Weights of a small transformer language model: no biases in attention or MLP, 6827 steps.
MLP neurons of a small language model. Each row is named by its layer, matrix (gate and up: input weights) and neuron, and shows model dimensions 0-159. Each number is 500 + 40 x the weight over its row's rms, rounded and kept within 0 to 999. Numbers have three digits each. A neuron's up and down rows have the sign that makes its largest values positive.
Before each neuron's rows, "fires after" lists the tokens most often just before its 100 highest values on Wikipedia text that the model never trained on.

fires after: " ", " (", ".", ","
L8.gate790:432485458508484570532426489505583525484487490462450416551605462501498448476472560465552497509488484575526504566503506518494488549479538470490481446509488478594441473529517553493408500462532481553545483552535516409532486459510535505564476481481475488461512453530485490545394432470509506535464450517534504457482513538431505611537521516490563441524504550543529489440502509514512450499491484499548454551489523520541505521495531541574510479561511468429518465486495469497527511458500581
L8.up790:441508487476510519547472538537459554506483530489456496487530446527441535511433483473442486469549470492478525475516495539497434546422446532490560441482515557522498454540418540387565538496547489467499484491526554487549492497497464518490560454470528473503478607501467549502496515481462512474437481542518530483488611528515516451536498573491547546494495598478446524528417422495434512441544525519524452535591520548483571457498484552474528523515455506477517534474478514447528445492508539

fires after: " ", "-", " \""
L5.gate245:512557510476455431550519521554499462494472487484470561461562523430488498422445501528529517446524484442546488549537555517415488531459529474592557459546508521455529509434472442496507558500456426526428517492483513458526521435457534532469456437569456492552523522464475460530488479508571451484471436530473485461556473525497493524527500461493529514588496468493444477485434566514454482507487458537552504463462573534500491521489491457496435466553424514472447527450502503582510533550560542
L5.up245:533482401529479560530450593541465524480500481503485546461530463498556512497519520536546460534491508531483470540433556544549454538475538517515456457501396532542478424495506511505458550463420546486465539504509545505484455476426458475528522515484450545497452535480471459570525565474464475503477458534429489515511498513455581530462443528522496456531552546481492506444473514379492525545551538520527447521475535446547507486438514505555483449539493507456469489461476546557531546428549440

fires after: " ", " re", " \"", " ("
L3.gate807:444489504492516454538529483576506539516551487486486527480504510481493497520487487438532479481636497536475490515468495592549459561533495536587494490544484565513483490534524430455493556391506570511447491561449587503504461517541447524462510439482576498468454500478426502485506509512449517467516531513449461487536438475467464441482504571545508449463472521492545458466473427517522504444550505485491494474500500493523552517510495473536494489554553479536451423389488569517465453459552523
L3.up807:512506534475455472588513490563558532494490514565530530428537508467462433562563488522408448569491507602447495604524508485512465499540489440579477435487502476474515490440521503482472507590384493463473501489499444521424568487479539523500497502526459486465569523474503481448542501466558503500503525501546506479445485526504492512467536517512439448483473495498472442441459466530453473460555490476524512438479490519495542565490471477499431437522579481516563482440511535503561482515527474

fires after: "\n"
L5.gate250:540562456544528507503555597538455542496501493522467464519498454507518536483455411429511515503531484509520478477509477492457489467552537462478515513534524478502466494460470413529476513453434404557543504519498528545481438547483479533519522516454476514535493508483494513439529545528462528563404513470509459497474466477541449468509517441513526489501516509533459476544509527573521561527510570568510571492586536539537537506627487540576468520494591460539486573484419539460559490525506522
L5.up250:477449487555505499450476503482506523476504558520457553536460500507525524451468441528465538514618572507464486523521531529486466529441512532519531478464511484476461558458542449557509509488458442505537478412533469482488465544401472481526450395466475577570468582509486495495512554487469551387393547495470555491475441492570545429491499479527480545525496420476498493518506536495571486488431557494408507489506484513489474503516482511541484491511512502443474450530468447510510539504531499

fires after: "9", "cre", "flo"
L3.gate624:462568506471529494467460548435500431446484458517527435522469482461460517502568512525488487490512458469503497476501514483441555577478437491496472443465568530541528501523532568501481537507515504574535452490488465504471541495526414474483578513440425556406581450476478454509485550477453575432485474542521450447520471460446403499474414507506479480506468493470448544530555447543434523497547493525416471504491523491541467584520509578498533462501511510485523526486456514500461490534534457
L3.up624:398441561496497462495461484497557511401437479501525538497474456578540543497468513479578570561458390637522480499478441537485464445510493467527518483549476496447501525500497517473433474543539493510522499561457558480446560540511496511494513512496534468462515433560474457533474485576502546493573521462495479494505495507495421509459458512431516546570444533544518495534519523461480543568502508509506452533481569486485479511464495446518519435487473491539478533451483433498502489531561473

fires after: " ", " Time", " in", " the", "9", "1"
L8.gate786:430519468480524538498507493475487504442480530557497433500546507560497579539505481537490536490374483458544477516498549515470434473462525505506595426462565470490507537498478466497414532556526467377457444446466503496477574465505579515575461523557534467486447517495555530449476449522524518462478458549503551515555425512446535516498534466512467464512510571502461505517450473485482545414459452528508499506490544490470494501495440524514483484537503457529450453506421497475445512513470453
L8.up786:466507489510481563496497478473550388486489471462582468489482463524485456564481498496508459483515512451522538511568479536472470462447451516499531447464547488416569496471507434552462530514460453465487514413457450489448542436502459523464480411521580497455502507555515496513512488521443515428490538517535478508505436484554522481500519496471451520463393548404483448501420526475499459519438466502488433600474449519494579519535476497533534481533561512503479495468460484488489541575518501

fires after: "\n", " (", " \"", "-"
L8.gate13:545487485488442548453496492473515530499546503585555496475503538553461541438461563500533569536424545520432505479478509536553405519477524474458465431538511452490481470489495454519549459496443482474456439521497508523491476480541484512393552444463567549512433504452416474467475494484517430484521500550484410513513558496487506544461568493460499445546536547530493459513439488532485555493448489415541537529502548516504556496511479565538509437541453515450524422509482521485490468489541437
L8.up13:554495504522542517447517550520515433410570488523529488447527502515532558536452538500553501486506453482471506515499474482508443500465497469545462519453439536522461549535564550534529520460550586477519598502565476557480465514503427511466498555500555479526542402458419473505564480449539624494520557516531465467573459479524496478517449592454497493450544485489431486525531525510539461476497575511415559494420542539490480498541484506467506503481488535502537482500507503498453538509502534

fires after: " ", " (", "-", "\n", " R"
L3.gate566:454555465486487473484593525464550563570543491505523543528494444565531500483501474421497489508457506448551459543517494509472527522475432545496428558569496463507536515535405455518483506489453487492575438477492543511466432479477480594465463479493478541545460481540545486533502456522532563540497459391481464511474512522553563535491521547509405546482482505476460469449484510571446553453540501474465497497510492434468504546496554434469581505503465565542532491553529551508472518533476515
L3.up566:532495539489541536525511514487551484462584497550463505509517547576442457515506508527465510489507485484508501466518482546447447558482504481446597445460480488496461543456491407534467475461505474495476460517483505460499577562487443524521532485461454457527509425507488428490429512451482513461483535571503500406530476516454578490499449532495480550441465474517439516510497473543478514458505529499553467491494500574463488572505489527509509532554439510517548541474476449463625400525575420

fires after: " ", "-"
L8.gate818:480517479455539545461506517554506488471438476505533541501491596519490505487504458524489515536460461458580439561456537544490504540493456551469561515532509521432462595504400517499440547536491522449479446444512509491542458506523541586473509434599443444509471528483525442489471507519492508546587506556501532514512472526482490503423555520557451504481507401509522514536484464551517425496513536481509444537503462486555567485467533426498482487515555461503527490491447547541440486471461568
L8.up818:476523442511466518469561535468437495523561448429490574527596467457499521447488568491479502518516513505521445494550518476539524490452521451505498471480480373463513491543484462534528512520522532473517561437435484529499564541497466482536527415421498521420468523492496520511588421526531560446515471537579556508478504496462518486486518474436501430512460494503514487501498459511489537506451458535466477526566600496489496419500506464529515547438501542493588545463445433481507496460487501

fires after: "–", "9", " ", "0"
L7.gate514:537476487537468475420445524469506503418461508485510523550512435475509452565493488458425538476430532451472507473515510431434481485457472525491483555476514542507492542463581431412506509492486512447629496514431514517535518477530541435493514580555555457516528543541545480550485481500540508512496553549516498466476577578519577488538502543504456537496456531529492504556512507526439464514542524487431469421435491535570479515425483570525493478523512517495513487528481489509476417485494463
L7.up514:465586426481424469555483478437535466583457539476546532492477578449546544526473523439500461501531577510455523508548525516470461494446447523540466571537557556482498525563470463488544567483423481494583406526512526495528579464534562525492479524568493478575481541406531500551522519496524503528537529527540541465523505456545508514520489453499467518517471441501485515523572503490503505516502429499520537518450476454474484504584566457447452514477517503473482507473512584543497472532491484

fires after: "\n"
L5.gate701:499561416441474467540522541523450542490492433558554525513474592492454485429422462526452522462517438454495528533421445484556542440506498478457568453495501493503503501440509468458549501476441491483504486523525472533512476488537499521515547507496464519502524510512464564441449467539446518476431516426504476493508478531494487474519422512444561524511520445513557442597606490445467493486450447469471444510434516522436543541506530523514537441447528507525488463413446450502474513502500528
L5.up701:486507536525513475548575492485531444517488461525486489425572503580513559530546446501536506528546518473465517509479512483524557510611501557550432477503441532573558491450488443503412436497514518452519550489501435583476510523446472497498512479484490443515498503553499601536589510456580540557496539566524540549503539505482470512531462499482450569523521465486514512482454455541506467483552461513462453539537549489509492483487513520456489438511446518504581420467461465455460475492486568

fires after: "1", " (", "8", " W", "9", "."
L7.gate309:520496490500519535459439503495510556505483586523423508482513572454517499512565435467468495569482518558460521538474519492478473526535483449478483451483505453519464498469447452493512524521496581416542499512437559507478541425592514492526486553510515446491576524507512510511461546446404527528480512470493451461486542494530476475466544486527518437475612476549527545496460479451469501484444537451543432501544480477456452450522483564471530533469423434553523491481515575482441458434559493
L7.up309:479511460506539398490508446589462452473540514477481501592468456511471521525493472443486501495476443449504431486460461490502490482423475491541540478491503502518461494514463583438530496561513540487578493540498526484453572448459438533521501494520505449479453477466574488498537539487502531474458580572515562463530528441453466466509488481528511492525502493541450511502410497537502533432564488475564518520487459460474447524506493511489417575556408481505502530549478466468616479522442487

fires after: ".", "2", "1"
L8.gate140:512516461523493485568469481518545493534553507470509488539541530457556486473473514515518489467567483603576504515476459499544459499434488513479536574479473533532526479447451533444496552523436407463451544506448484512495514490498476526561513454523530497512529517505414533580585503546490476532543493475518562542415517502493405544493483539447512496497551460500482471538512549521505484503499582413521536508469467450495558468469455476498456453442592543484486487437521492496463575599495451
L8.up140:484515505516540468445551523571583504533536527485509526544448428509578552506467477445514540445447517536535510473509558522572529487433470533528526474463465399479613554498477389518562508507496480463524449498480510488474635575466511498451454502530487563450516522449509563475504478496493520452467525439469452542476460492513485519562470517495554510570532503508551588506546526485513439505452523486472525479474536475484506477501481469488506461481514493464545576450465482521497461556484477

fires after: ".", "-", "\n", " and", " the"
L7.gate15:521555450512491463420537557511464476452541558485422532481525523471517532492494493482496514531501487462549471506561511534489466484529497421520486577466454519480585520457527448509514491458515534495529430481465428590437456495507516516514574484531485590483521504534492455461477517471488514515473468595449509528469530496479493534524516594543531461509531494487458476452529541465508379453574482498452509511486478467499484599503546429431406467563456543493511449514502463536492556547492522
L7.up15:498443513487506443484496556552564491465532450480496492465512454518504536494461502498569548419461551552522478463435534448402493438529490432488457527487531510511546495447430478534472445529530463419481436570508510481494486529533473508569535445397449460471492491523478446476435422538473532554479487473476469518445516540459563535428536448477500526499524474477516529477497459551464505448507531509534434579486472507464492519506541497497499499534492539496486495533610456546494582498576454

fires after: "\n", " Val", " Me"
L7.gate141:494543462457450490526460501476505430599504421476490484466470481555527505505436551486480470494530449494479512539440458492514476513524479548542444500472455529553564495495544480544491491478463526475532430501462517475492581484493520510492430492433466484516458482546522456539458481563535528534485495525499450439527531499457528473562431485447560466500596439529528465488590423477539574505447452482460525499489512567519530551516531513485522485543480589499591551473479543510598441483534554
L7.up141:528545459477437512548514504471485480503545448489501518499536492482513437541499524503529474525501440526516528456490435472496493458533475540514577426499488518497497491412506477554513480469445550486493448507578532459487505484508504521484427496476455554462557612531570422494480489487526575508526503493484545451473568482519488494477447456469539567560516475453456468530488378462515545498440493486534525514534569560529547474423434498511484469497515561483528537565463536409541458494502602

fires after: "\n", " (", "==", " ", " \"", "-"
L3.gate484:507460496513522447522523562496514477473500491537515559461461561444507491605492545500462482581453459572509563564535449401471539501462537457496448511431510525497507545545474463500536507518543453458530483493536531401487488492453506459455435544469454539514501443471514423497516488425516468473459593466475471521506502512533388549491563518511500436521525477455537504485505526527465475451553470476467534533437480491503528515486486556542489563481454509537512500426493617493504455500534540
L3.up484:544465518501479458447542586519513523557488517446545549515486493436511449625505542506468481513482461567489556519556517464523548489387548480551471489491474533533521560568496494411468492508493488472486454464520543434470455485461443456467505558519498564489468420438555444511536411458528517519536520480518460516529503526525473516508550528493453494516475518415522572497508546543466503454566495485439561541461483516527441531453473562542472529499474574491462456515484545491448477501486536

fires after: "===", "=="
L7.gate247:484538499481580578475552526564492531487565364474457531394546435462501554503500464452516490529589496506486518525508481571510490490433547536552493490527557487562501597504483478543522540514531543509547560482479482455419508469503503504482504451441536516487540545495467471493483463502493511533484490526445460518563517569558491526545476449445485502485489583441543542493478492573464481524473522470476487548443561467434523542464520496559527518487488486557571464553484474471512436499489486
L7.up247:541525431414494560534530533508538495534552473456534521472485564429556520434507494558500438497510573484529487507494460465502486509490522501551555432504564530476466498438481545513511452471537467460540503513508464542499515488489526535465514486496495439463488515460474531561554505487454470495430546437474482494507490597548434480493488514489511440425447526462466540499501415471393473513506558532478524513497518407509521554580513481508576570539489453564563452424507518476488446539508440

fires after: " ", "-", " \"", " (", "/"
L3.gate630:473498463517421488516512542481495437529474438525567538475469470445464566561458526550490525498541574434473486509509520457491443428472578490507519523467561507564566548556536484484484538459476556480514504473494498437440517530572449530487536524480499456495551513515458430568511521460501514560439481566503542502447433584484425575523507494486436544533496493463541537457470452543490495558478463447500450430542517447516476539533440524453454447515523482474535489426519486562503467486473479
L3.up630:484504545453473472497484576518423492457524504522502501487436562469505524438517532501567508500468508486500565528479573560525462532498545494485437471526430538508469424545470485554563442418523539495559497462563554538484478548459539529474494517458531491455433460444491494487537457498416488542492489532488539535521459524521448501503451513537491581528542563429548502439490519480492439507450473443465480530484443473468499477494451492475536460471608597428479506545510465472470554430538511

fires after: "2", "9", "0", "N", " ", " R"
L8.gate713:486515535459485534469439444455557520521491485532482463565543502537483557521499421521527467447541493489505467457479534524434524469455469504477461528554545559591544519485512443532488463457480472597548617514510500462478500459460529475457485495460517470486571476496487489470475537487467513467601547616473554517454555458490491484443510508506456492484491554486474505503540550483486505530493515527467456576459515471489462505612559524419552472537537454454427525554511498443440511504499481
L8.up713:506481520486500510553466455484527484509476422405493501518529520480462511473516499509462503517479489467510450477502515402412520481474454538455540519539542507546471490461434475506481451475480493494492563460509531506543508543547523544562480449444457534463443521431465523483548448490521507464557522515473448392458501474551484509494531474479448467487590510511385466501520586447553497442514500518416540517423486428500529518522476514547511493477538541554540513561488475492598508447528407

fires after: "\n", " ", " \"", " un", "==="
L3.gate118:501535573578521459463560533510483544477508485520509453510469469466481523569499534434523470438425523503583406526545499535484436497530514524481483458494483527580564476465474464534502511450500567520425507525527536592392422488458410521439478451484493534542543453469533508535522469477484512566491471548552506485532443537478481498466497595523524527471444560564482514418484473496454453572481515451479469497493482543459518479485497474516442490454494535490467498502472505508484497482512595
L3.up118:467615541447504484478534494539496502444477485501476479421508491531455481538521512528551489455392502524525530514545497447478549509468528497577437446535440491422453507403478421526568458533474463480524471505431480510510565517555506554515447491492539537511580585474515483520484479518494505541450465530449514528543489504484527523450544472528405497542550479512484484502511413527508515495421583530503499533544525489512455452434485494485497546501517523558541434492516509455527500428529435

fires after: " ", "-", " re", " add", "s"
L7.gate272:421440502512500567508497531525542505554498501442514502491537522398505490465505576457517539499501512465450458516513476534467547514477607544500563534472516435476557494489464542501524496485463412527440498538510505534473494510567508479469518476505487562512498483513476437479482516459570531419561509545487441492572460500479403539519522562557488488482602475511462445528496403534463492412517501440490430539479518472473511467504565452519533509482539498498502520438480543445470412536524527
L7.up272:433460470529501531496488487517532566534522446522445496489493500507582468486516485554504511479552506529465562512514496521534489558601561449540534521586431501540499450473496586522417408412504461473624461474504480545490519495461482527526556495555510549482502518492468493515524481447500487515484490464509596557533510545553433586472451585519514487592459461465498510515457531527486464476474512470487529448510460563510542519507514574525460468549554507516533471476468526504474526488527453

fires after: "\n", "ed", " Succeed", " Jean", " son", " |"
L5.gate553:392509479514577485416546542427471491474501518398513504494520470527493541510426494478497473563509482483560431492486542507521537473446439497508473432527512492570487479496438470448489551488515457489453468459492554440496486495485536521486601434456501495466547473530483468512425473583544494494555493526439514476531450558461472553484513467472521490520519537529534505521571449457560594505527515553489523504493454524510469537571512526516499523439509485445472520446542562468504397462501541
L5.up553:500519572544517508452556520378527459513500463438487507519501468500496495487415509518526519545502403490484453483501523524590483511469562441531535404532534468498510516475444539466444507481505504504557475548520549481546477471445489532477552523538479521457538571461543497445465425503492470480526455491429553488508481565514523581480508454511569541525516528493553483523506484469533565526494551504451534447534511493479476583584511529483400491550476484479484454480555539522567408484487510

fires after: "-", " (", ")", " Preced", "ter"
L8.gate702:573544494467511526523499562450496451455511465464497544546497520521424542539441509547460488524500591504561547538468565543438510518511549416403502505467496509530574516560569453497451484456486446510497470531498521524507507493479498519470472478483458487467400483442461510490462485506501562570498569507446403440583510534482523539511602514567468460495485503542475433457453511475546419530514493485476526519553519481500441488534515489507526552514510495438445508522529522512530424530530463
L8.up702:489517412464496528522560506516539484469497468494487470495486447486514536484539541498498479486451484530492542505521488403462556514551459509487550511461578573485548503514548517598520485541506459599525489457442424517504499537528438475484485553484558468513491441454405499482514513533556495479486422503485532520479502480465434508559438512407517521509526458488448469528582473443492476505436505513502586408527505518542543516566489479613497575501553498520481536515485458445518541517529497

fires after: "-", " (", " ", " re", " \""
L2.gate74:514493520552448451534532488504480494477463495509436513507463491467539469640426488450517513563547523551519430462583479471439583516503532502481572463526462476474506530539463458516578427496523544489540503575479513560555465455491445543518550547477511497524504464437480506504443536499473547482419512549420484570489453465477496498486516547558508424514463519564534465480463482516519539555525472510519469545491530492505527517482494477515561494546492533533472442400558468515482476511590489
L2.up74:489437538504441544536545456512500489456448488515513508539449482530476524540484451456458460554531555581527546489547436495498525443526543518525496526502476556520485483436526478529522448545475532390483551449453493530577444413473447549476564529527511447545457483496472448467489573560459518513495541483449504466505441560489501534498506427483591492536554515525520491524532429457460531516490494441522521547553552539489543513538466535514483493528482490514560494417527532506459434418559454

fires after: "\n"
L3.gate58:486514490541568453543509470425533475439548449483539449424463554550468462485513506517516551501485470518473577485519451530533485447501513535501496505488569450498530586505464458508554485506466463505549430409540518571467468593431511494474470490423494576482472481481447499391477502554495531564494487530569469453510479495523406502520532473535501461497539515534462510478447538554478504514500542513469494497567540497514531546526431552536505506484524507441474536534544586515523499452572553
L3.up58:460465484500480478527570537472561548490468548531521555535511484509487536475521447551432447528557567502538493509508511488446496477533532564494464500517468532552428447483496540476488496502583508501523501458411531498508493505443441499572472487579488447555510491524542539549534596443495526516465476499502406493497523478556448473485498515433461474500438538465489467525511606583448501439509546516484524472526566575482536557431512491514494473457545485451484475496491454427573514450567510

fires after: " on", " is", " On", "On", ")"
L8.gate663:497507518416452502558516539456494539517487461477557491452526567572503453591538448518514530469514503489564478558485600492527412512492485549515536470556454493488529482498502503490530490537471492471484553534508399625513545547457553494487496497445486486397461458542494529489456479510537492457445517471541443476474463554524550546471463491579482488436477452500468504512474479574469582467515487429477470519560467458478549471565509485488541526509544523509495541555548473487507441521489449
L8.up663:520493522458557528485472557529486516431523488501498535462557445459506466505518555522502494474470469533479511439501507446469504510489480531513456451473497467539497423562559445475532530496495501463519543437468503568547488438489489451532495433477491526561520510523512494529580573408495469552508462502549496403539506532522494539554504540419480502578527426458536515522480456505505443554542478553467496478491455527567491559495546412528516504485641470456464527527489487498482524501495621

fires after: "-", " (", "/", " Number", "."
L3.gate449:451515444453431455441477556435521509480525540471515487478484471536497506494515530459572495464460479402487548449495477563598480497508541485478493486456510439471487562475488560523525445499495572477521488519431419507519553474489511518538497487583503476446569465507498507497456490497431556559379548493465509588488513544521450490530534520454409557541491514472459461524508560461506501467477603482538518432475531457530474515507523490490486528513509518505556449464535485533464557532520428
L3.up449:495510506505540461505429472568468477496489428502474485464499506544439487548483519570553517476490477426485418413550445513530480532513527510512501543495512519495567550517434431539517481437511465468501481529503471557561502574433496493465553507547461505448569419483478532566518522484569503534464479541470486541455529516577425484493510502525505504551448536452497517441536493537432504467490551475490491461475396573576472563504499490515449506463484534435499511501535438522494534547593462

fires after: ".", "la", " no"
L3.gate719:486491431559549424516469570478537512488482508479454489493518470470572539541364445455533468519566470482524555507435469556519498544522425601436509501524488482566543476491488504458571498521450457515404517517538463556488461481414547531485516503537505499472529453481496516482470488590524510533492451533491461494457492453501496520459492528508526535453490523542523429496509521524456483537535475473524463503566490575449587447492490486499487485455554521480524478430552505564427537478460479
L3.up719:524508475528468519487432462509468466533482498453531397532500450534545528457550536496496489483619524500521522466466474528567406503446449477493531496478487503430491524570508498492454538527501517530399517450500539442450530532492478459495535502499486482488566474497488419502517477483443504502474550484507502574558430562547482533482524476480532459524494512551593473495503459585533404497465481546454454457511441576528470494459558547483489484403472571517484502473502448549516511481466552

fires after: " "
L5.gate625:462533479562473493477533548424470516445540497556443487575496519497533436482556529462487525483484506511511487480454454499471482485457466402565511496457473484493519463545421412489462478484529425505487509445472499456519502407434486465504539592538517562561531449481549496523532542473482576501455467535534516547492507486501507478482452554465511501486503508470506519458490466550451450429505501526406496585488541484525496537539501507452523582499494536515527507449454442443450425486473394
L5.up625:416555452470453419481575506489567489513470530417478512475586538512465495519483452502477464443507518472585521527521545499528512411507481417503541524514487496468474455483449482573493557497439488472457531473503552568512567560496447531494499581522497513545527495515575519524544413442516526456570512523472469433517512458514580505509507513429528484578475485481431567565532469482549485493453525479454526527489548468476504539513515539523467455501513488493540481440558514492550559496482456

fires after: "\n", "-", "'", "/", " (", " \""
L5.gate264:580509497610445523563512592528489439501471495596486461464504546487525519545484482477516528526465449502481540540440527458456499503473516480543453514410488464451495501453516499565508529475517528524508514522447606488445429455565503568487446439498492535539425519448511460504553435496465468523473493481546493513546547544482488511491531518494483470514485520466521525506458531451514553477520433358492416550480512463546493526535447519485459517526450483497461450462516507534478467535434474
L5.up264:551499537554542400533491511558448555495518544557488513530495473455545458540507511496527548452440536454542495614548513477466539532467526566547402528505433532471474491540477600526567519422466552510507502483582512514510455453515487498464564481510459496502466541473525459538520496498518536464514542491482510530571569535413470546491539536526507476555434566493468533518470428478501513505508496406552463543513518528501501549485507519534492499468547546458486492492511435481455522419552509

fires after: "1", "0", "9", " ", "–", "2"
L8.gate403:469494424551577464512507617521499475482590433449467481603466510502476528497449472563476462554437598484466534447498441465476418458515522502562516482512526471570497443545533503515466482442496479490546516499520501548512548433520507475583470527494511406477443459533532499537482492520506481487520555516439462450488510436502448473512510537502511470517504496575465484476527485521482492518430474471483569469503523543464442500439529548504483468499601521512506557464490525543432522495478461
L8.up403:538480476537454517539565518469455462530495466511504503478508496497491550487513457514562503526509529486511442506443391430563542520456397554527597555513455511528555530517434521453578532548450558450489492474426473473576566540494548562453559478503499516546510501552466533530514609498471488476487455523503505454445557511456477526499398552487514595491471507509452510500448528527488502523531444550527422523538438494511499521483511498491466489514450468516448507527455499513524507558485467

fires after: "\n", "===", "=="
L3.gate637:497484490503476441455578548518465460500480459437504493486421444459493510426471528533449483500554503534490478499524507494513470545483498539518409465516488515512458477430497496438538527544488494591544489422493511553518457502537468567483528485496552512584545482476502490509435531577480452433544485623486460521492468611506495500454460529406495518459452528485557532483533493523539455543497582425480507477463439495475572435548516515499426495513576512532480476510508542518506525503470510
L3.up637:490527438521504528422518531525485516511579543424509452453532484493521533472524481457499510487534461528487507509475510526555526481536533490527449478522607525455492580516499496485480434403499452484516491495525537510507450534463489506420530499568506499478461499455488488507510423580544534519581463504501517532497524536566474581508513590522546355542451463576601461473532495495510527516503435464465494496511444477502524476491477403493515538423560523534502490521509454519546468529497519

fires after: " ", " C", " ("
L3.gate286:531532485460477482505531517499597493508458539538488545524510552521535517525468382552495457502525552511492464459453451417462449609557463517478481505501518540569564449484481472486559517502503454494499556508500586405459502480508550466538522516472564475498524494524496472499508523481438498443518503588488393462472493496446452547412512472495443483490473460466518510439522501546512519494507460437528450461473495513524462504518497466510488527533496577472532556410481509552458583530555483
L3.up286:460465532508477524498550509480524455460430534569490525491560505545417511494467469505481495467489532521476468573512507440452542525539524558555492450520485481505430476556526479553455498537470541450508556550522484516422438466510466530460536502520533413566530516515508485487498513529546497467522510494505486492534429476545505599508589472561527517449508529480475516541487591541437507444460470564543483491516492507458548591486529517436415463481464553483551439464526473589475501576531547

fires after: " on", " |", " On", "On", ":"
L7.gate531:513458489511393551549555580509532500447555526525525551490479475505532479523520580540479495472512418486549481517551514427453460482510496505492527572505517555519483488456438516528508567493551537493483518458540477531476516543497543490580450547461462493518463546523474559502500534519584442512519530538447511494552533517543443510448488534540493459448517489457434436450537501477547488466484542469457483429504546514472521417458491459528532450478575530509516537511512503620581422520546512
L7.up531:561525456493510436540577463418486494470533537466440493511499434460418470493501519497501554496492459447500523493512505470595477465441476493487543509523543471476505521581520432523496428501493489556476500506561517455566524493479506432487497473483451553474491534493521483507490483436515527483557512497477604472447466449545567488440463444379489505546442524538482478575442503508493478418556504502445475481507448506507463500469527474508500453434581510504531408474436510503464574491498498

fires after: "-", "\n", " \"", " (", "===", "=="
L5.gate324:479466445562479498537471484463472531489599514502482480530499452428458481525540584457552470470544508478533515513515566532501499504532537544535480495540470508455508502449495462482530489475490501467537464538500490380466423549482533521408449445425535509513480504505498549481508514525473588415444533548597503495461497539506421447539470511496549456520487498549604492534496463548535509423491500468506575505566476531471497490480467552578503484549510487482456481478527530585481477461518438
L5.up324:552480491462474426501453525523489512528539463445428554500548512470465489526508507431480436445470460506513457545538491544497397466519544494511559468508434477483535509452501499419530463533482514481547475486550509523453434499536505521523427542505458451508506570485438521460489525459521436511505547567537593469492508523572413499464449534537573573458456563539527456544380515471487491546499560451480559479489577490573451510509485523487478522489445461480515462487499540487498519517488477

fires after: " ", "1", "=="
L8.gate691:530532472500567458466489524516534501497474514493530516466532493487508490465508427535435509481534546581555485546560470504483506515466540520490575416515506501477546500518586394493410518549540504556510501485479491452522548435447456496477529479513581568478561524453483543532463530506457447540566525487489565527483487481524501540439514505487500460543488506514526480528476491448556448473589477480463519511535410491454526485485517553559390530466452530511442438466529581522501567509556463
L8.up691:529503477431471523539531537449520504509502512463445569555528505442481506499520482561477523517511450521486515464471511417445577498424477456446533510487486427469378481506504529567507493448511522446471468516366529505495535493507508570544528504456512441479455473519421518489469521514538508494532471454531549525464475583519523503500473562473516543502537508508474487502505480529438454571534526490519497497476539469519587544522570490510485500506574405538466573467483482489561440431553451

fires after: ".", " the", " \"", "-", ",", "\n"
L3.gate457:509544487550534498496427490415577558416487505509523524455579484494430418459506557488514499499477452513463460575508515496478467484546494473476578523559478414532514564507483526477504462429521522509470470479452529486461430477536509554428566435457475488573482499511509424493522496566451464580467541473576508504521458548498556495554522491537502483461477500487556488465540548471478464565485565529470500561495449482484495541532458501527580525513515483497410501512476537527528447520429497
L3.up457:437534445455529545442463511466537561560525525534527464492532493485478489532552513496499499555522468521492551487540525498495422443482509491521412413539534525466498514507489480432501472511504593508498526489441440463465538484514462568481476489487494556547552578480548443547478473433477534480463508498537499451550508521459527565486533498576449549455518487523545422437517530512422497481557496530513447494495473515549461513515500480490478456541497525511405413382507546527499580526562465

fires after: " (", " \"", ",", "-", " "
L3.gate333:549483480439484486554461564470501520531539503518538487500513559506454520471576582542518491467497457462505457503572516481498458544485554510465541573565466519538579488435537490457485427539514487431448552532477539487466452448542549533390482477494475519480423479510498443534445567469528581515435471434469436552503511492487483487488448451610535465459525503475518564480523505526399518523520509457520515525466483553463539493529468466489466481488470529496498536479508541469522453457534423
L3.up333:501409433542522542493482489473580499493507443533494444534471484470455479499497490490545506556501536477583549534454452491510461488563453524550457549442485558514553421524465468472548446510503459428515568489536466452536506498558551583416557475420489464507491515494495494520468575593534458466494525552563463491451469525519477518429542476525478521485491519486535538459445465502463504595513498513500414525527528498480462502470561505531463462465441452495480415445537552468492481487501490